python train.py --head_dim=32 --init_std_up=0.0265 --beta2=0.99 --weight_decay=0.28 --final_lr_fraction=0.05 --train_tokens=308900000
MLP neurons of a small language model. Each row is named by its layer, matrix (up: input weights) and neuron, and shows model dimensions 80-175. Each number is 128 + 24 x the weight over its row's rms, rounded and kept within 0 to 255. Numbers have three digits each.
Before each neuron's rows, "fires after" lists the tokens most often just before its 100 highest values on Wikipedia text that the model never trained on; "fires on" lists the tokens most often at its 100 highest values on Wikipedia text that the model never trained on. A number after a token or word is its count.

fires after: " |" 43, "|" 7, ")" 5
fires on: "\n" 61, " " 7
L11.up447:138164116143130157147099124153130124111151111152118187124152162119119144113079121153141108127112108167113135122083165145126113128138130104117140131126093123117151113106117133096160123140115201123081082149123148142130114131170107146139127145113138116112185099129098126141062103136141133141

fires after: " =" 39, "\n" 37, " the" 5, "===" 4
fires on: "\n" 83, " \"" 15
L8.up1251:135133126163130191162138180102116109131131130150144113168091099106124111107092110115136127136142155102103090117132121097123143124113167100161107122125113155117140097110067108145152141165117117136117146179094178152068168115127117112133117122140167131151121148129126119118074140123162116144

fires after: "\n" 93
fires on: "==" 82, "===" 9, ":" 5
L8.up916:169163163133190155122130135098101115115166143158153127132112126134107156094109119145104118097119150142114109128103137110125144092173150121123114103081134118150125129116071143087143142167138159116111127121070140179130148121124148112095095146133157137119142172124130106134102109137118137090

fires after: "3" 33, "4" 16, "5" 15, "6" 12, "2" 10, "7" 7
fires on: "–" 30, "." 29, "6" 8, ";" 4, "4" 4, "2" 4
L8.up750:143114178134119123086127121145135115126176128124137084138113117105125113132163105116115113109096126121129100127115153140124105139127140095160186087121155132127117112112125128083100117111158166148081113107134144134162123068082096165164089138147112085120182098107107136154098117096107161105

fires after: " |" 59, " " 23, "′" 8, ";" 5
fires on: " " 33, " −" 11, "4" 9, " +" 9, "5" 8, "1" 5
L8.up994:144116106124108115084087159104123095182132102114120151117113142113154114121115121148124112130108141151153194132105176115096153130141141124090171157179078160122141148084124135081148133166134149119088084127137164135171158111110134139132125160123137114090170162096110109148127085122159147157

fires after: "2" 62, "1" 18, "3" 6
fires on: "0" 46, "9" 11, "6" 8, "1" 7, "7" 4, "–" 4
L8.up536:129170151119148121108103147128146162165125139108096104160134086126123075101133081143146100112138125165128122113118128148137155138113104148181106100157099159105141106117103125093105139131130131134075149133141113143147158133109106145184152129077081060103156096115113127118106120174153138117

fires after: "1" 88
fires on: "9" 54, "8" 33, " (" 4, "1" 4
L8.up1347:128147173212160133144112132103145121155117149109162118155106087116094107077093171097125108143142129160100112130114138136151149091106112128156100086134111144134211115140106146123074160096100105146135136117108123098129143159136138099162131075160161124126083152159119157156132119113126164117

fires after: "5" 28, "4" 20, "3" 9, "0" 4
fires on: "4" 16, "5" 14, "8" 11, "3" 8, "6" 7
L8.up1585:131121163147129141118148114156108106114118058143115150143079125115115110124135114113135135115118127141124109080127142096139150120149163123120105144132145143114134113141105105081129136147139156148100103134138110149186160074108137167167064142131150083147162075135092101135134119093124153086

fires after: "1" 43, " a" 15, " the" 4, " an" 4
fires on: "9" 38, " well" 6, " non" 5, " pre" 4
L11.up1443:119168147138142174152129142109117169108126141135140099155138137153147108133085135147143089125086092120094108113122151158149137074095132151134072077125156110145124113133129136126065107109123130134081125140118094148127134093123122151124132158120164075076107129144093109099158113096127163104

fires after: " " 29, "0" 14, "1" 11, "9" 11, "–" 9
fires on: "2" 27, "1" 19, " |" 9, "7" 8
L4.up1220:124101134127141106125156147136148157131154144148163118153104126082139132146149091113119138132112171108117109070121126146128131099109116098129138105081153180105144088144091092111115119146187118133125120152079127173109136088108100144145118116122155148161114096118146090099137096108142123099

fires after: " " 41, " (" 11, "2" 10, "1" 8, " |" 6, ";" 5
fires on: "2" 30, "1" 27, " " 17, "6" 9, "." 4
L8.up930:097130162107115139116149163107111141152133115176171148129102131100122121097125103169102155133106165099111144138148108147135136170084126091159179112088121136124154121103080100095136134133153159135135122156102142163159143107104098163105116127115139127130141102142148119122139111114128168101

fires after: "1" 64, "\n" 8, " of" 6
fires on: "9" 65, " \"" 18, "===" 8
L8.up575:116172120153160167137102172083146142147111155150160109144113092137126153120087102143111141140113127188130119166114121148110113140128086144158093102128167138122146122139125145109108167175122109119099183113108150179130158137096098139090146112145153096103109158133109132110139099137172121116

fires after: "–" 77, "-" 14
fires on: "1" 49, "0" 23, "2" 9, "3" 4, "8" 4
L8.up677:093177119132093104116132128130131128152163141178131098129087115118128097116156095128105119067165149149096141098111115115117127113090116122112132122110107145115133080115107077071154104154132114131116102157092087147115132117105133117124140126151153159159148120154120101170127093126132134129

fires after: "0" 32, "9" 29, "8" 9, "4" 8, "5" 5
fires on: "," 24, "9" 19, "7" 18, "1" 16, "0" 7, "s" 5
L4.up892:145110128127086113167101127157117160098103103157145086179159104132153159139104106127120080141083129121129108119132159165123113128116092125137153126084144124132136129154077131114133113141138127130160144124096109172120156095127089148151127103127114137153138073186168087121120094096144123050

fires after: "0" 36, " " 17, "–" 10, " in" 7, " mid" 4, "9" 4
fires on: "1" 34, "2" 20, "0" 14, " more" 4
L8.up415:124153117114146124111161158060097162107132155130104147132100149084119121097068101141132103103132156164151134104125123086069133116153165119118149111129110162138162110142143102134134132153163173125125087154095086178106139086090127125124147100120164104172135115177169094114166090148145165093

fires after: "2" 96
fires on: "0" 99
L4.up26:117099107146145144129111140145109136155136088136117123138133112121116122132103115109140149135148127184125119062126131145115157096127170109155180086146111146158132081103119056141084120118110132131141172149114102153128114125161150120121155111130106141122124155156140159106123140174122129146

fires after: "2" 51, "." 8, " km" 6, "\n" 6, " date" 5, "km" 5
fires on: "0" 63, "^{" 11, ":" 6
L4.up923:101116113130146145095091128135104135140117083133114160143134088147123100153097075117144128135152117172102092096137151115173162136137200108148167128177129102132125092091136087105110091126143137126086171122154146137147107111138141150138149124092121140082135155156150152116143143195120139138

fires after: "–" 45, "2" 8, " to" 7, "-" 7, "6" 6, "0" 5
fires on: "1" 46, "–" 20, " to" 10, " " 8, "0" 6, "9" 4
L8.up1564:122146100118128100146112154121131144105142129160169115125105146131133142142086110156129126111132151167145143109121154104103170090117144118116165127119118184112144123130135099099137114132147119116088074118132094111119133069135115129138151114157134148138132153170145062119132160151165134076

fires after: " |" 60, " " 12, ";" 6, "1" 5, "7" 4
fires on: " " 63, "2" 10, "4" 5, "6" 4
L8.up1677:103130171122145101116076112084111145154171075135138161129151147171113135169109138150137137108091130150162132136107144158112124119143090127152122136142132143128123106077149129081121113197146157127127095117146140133144111121141115095134119134104138098129157096114106118174146136144150167158

fires after: " " 39, "." 8, "3" 6, "2" 5, "8" 5, "\n" 4
fires on: "2" 41, " according" 7, "9" 6, " According" 6, "0" 5
L11.up1858:133134129159141150138168156146115134146139151112146096123103153152131103133130114154159126123138148153159145125118148123114135113141166167152124102120133123155119102138116161080093127118170135145104152146106131111161153126110147098095077149126134089095143086119142094124122167116129127120

fires after: " " 45, "0" 20, "2" 13, " \"" 7
fires on: "2" 54, "0" 17, "1" 10
L11.up1423:149139115120094159160119131099126095138101146155143146134110110079118149166087107145155156129174156128142114104146154094135148088171174179110109119136172195118121117138101139060144090116140122117112135149094138160149183098153133126121153138146147127149160133161142153083121153162108131100

fires after: "1" 15, "9" 14, "8" 13, "7" 10, "5" 7, "0" 7
fires on: "9" 24, "4" 19, "6" 18, "7" 5, " m" 4
L4.up447:150105154154122105156097115122153148129115102147146102149120112092145123127125130138161143133096150126143125106127109150132129112129168099099104143084164132086141157141121063106117177136152152136099120115119124144106182110062120125204099087117091162148144083130151076125112146081137182120

fires after: "\n" 50, "-" 6, " |" 5
fires on: "\n" 46, "-" 23, " |" 4
L8.up163:139116122152090117084124116109143127140153111085150130128128150151167107147103146155152129071123127181089123121117157107171177095137118115102102129115079152130140153092083163104149120134122169164125087160121152121117148133090144125119136123090135123079125104128095113110070129140138151126

fires after: "–" 28, ":" 11, "-" 10, " −" 7, "0" 6
fires on: "0" 38, "1" 12, " |" 8, " with" 7, "3" 6, "4" 5
L8.up787:127143149143150110163170150131099108128152125149124122157138127109090156129147141120112152137153127112120117088121095099139170115150121153157171101086149179124121123143130124040133129137150162150096091131121118116155125090132125169179096087097107141120110121174128116116145131118123170118

fires after: "\n" 36, "-" 23, " (" 19, " \"" 10
fires on: "R" 33, "D" 23, "W" 17, "d" 7, "N" 7, "L" 5
L8.up891:139126120176160114108098107108098107119163157167146125094119123146152135107144103140118104110139130149134153132114139125064180097117179072115099095118126141120132151079090118122149093155133125127152138103123128134136142131108144147136094104124145116113151148135089104149157143131145094116

fires after: " in" 81, " of" 10
fires on: " the" 52, " " 40, "," 4
L8.up267:134149130130087152144119151162140130171135142164107153124141141122111138122107145177088147118115158108132134106117103113086145080111160111140147099124133116101138113117069110151072171146185130135125122162118117156111114124099128163109123101110121089116159109126120085119148101131136161101

fires after: "0" 20, "2" 13, "5" 10, "3" 10, "1" 8, "7" 7
fires on: "–" 53, ":" 8, "." 7, " |" 6, " to" 6, " g" 5
L8.up1505:139117099184114129100089146125124107148133121106133116115155101124131109092118084147105084144121168160110119133104215157126115129121175141130120127109123104128139122112125115132108145117107142151110122157108114126157132107111098122166106133121099078115209139121119112120104132146133188078

fires after: " of" 56, " for" 5
fires on: " the" 51, "." 8, " their" 5, " an" 4
L8.up763:129117160138142137105118136144112134148177101192132142137129099131116153108116103129134126129094149107135128086110100155107130125118153139154149111092143116147152133160092098148059124149182136143157161153133124118135080134093105137119099179083133119129123082142147130138124128106114138122

fires after: "1" 75, "2" 13, "3" 7
fires on: "1" 28, "0" 17, "4" 14, "," 12, "2" 9, "5" 8
L8.up1148:118116111132145142108080170142105188149135147152169138147084134119119172110100103131130134166084124099087149069131106143152133098090138075155125119079135105127131135102090152084090101143124133144178158129140131129150138098109126155133153148114135116124154156115139118115146109145106167105

fires after: "2" 98
fires on: "0" 98
L8.up862:128163122108125171120155171154138127147165135123098112154096075114120132133095134155086135138112150211084111093131143145089145092136151071148140127130078133148099098109123103165077170139090124144119136174134147140111122115163112115127142133119125144129111127124153138133102173144116136162

fires after: "2" 42, " to" 6, " some" 4
fires on: "0" 42, " of" 11, " among" 6
L8.up1047:127137099133141161094136120183108146148139145130098119168144096125095115131120097162112155122114122162156111146129147152118101101134151094155163141159113123150114096087124145116080172141131118156155126128115109086154135123114157154080085140137164152091116130135146152101138155145120126154

fires after: "7" 21, "9" 18, "2" 16, " taken" 6, "6" 5, "1" 4
fires on: "0" 20, "6" 14, "7" 13, " in" 12, "8" 10, " from" 7
L8.up1466:122147119154131113103093164108130127127135138121143109157127094106139129116103144143133130112111152136125109129118143149137127123100133081149105100145123119103131161113137100124124099123145119139140107101098120118115180088113088115139097109130087149116158150139148155121086107135132179137

fires after: " |" 32, " for" 18, ";" 17, "|" 8, " the" 8
fires on: " " 41, " D" 10, " K" 5, " \"" 4
L8.up630:140161087150124175138117179121110093137176127186164102106072106118145141105092129151125153120139157092122171127120123124123140139134162115103134133115120137127153127116115137130141128163160150123121082170139178158142125131081170152100174122129158113114090089125099109145110109100116147136

fires after: " " 56, "," 21, " the" 19
fires on: "1" 57, " as" 20, " " 9
L8.up477:136108099170124139133113127098116141139147127155152168115089124121162127098098120183096121080144149129123133107130111118088172116130128126123133125112103116140132148089125146154132125128153183134107148154127123116124118126136166128130146106151135115101099167087124104151111090101130130127

fires after: " " 29, "\n" 28, "-" 10, "2" 6, "–" 6, "+" 4
fires on: "1" 24, "|" 19, "2" 18, "0" 7, "," 7, " Time" 5
L8.up845:092145106125136104107161152114125135125122133140158120171108104087095138122115134125163132090148164171108179081088166102147147131145108153133181124128090130114177139129119128077134117134129114129071131154120127171127137129074118135101104146110157098134145130132124093094141141110139120098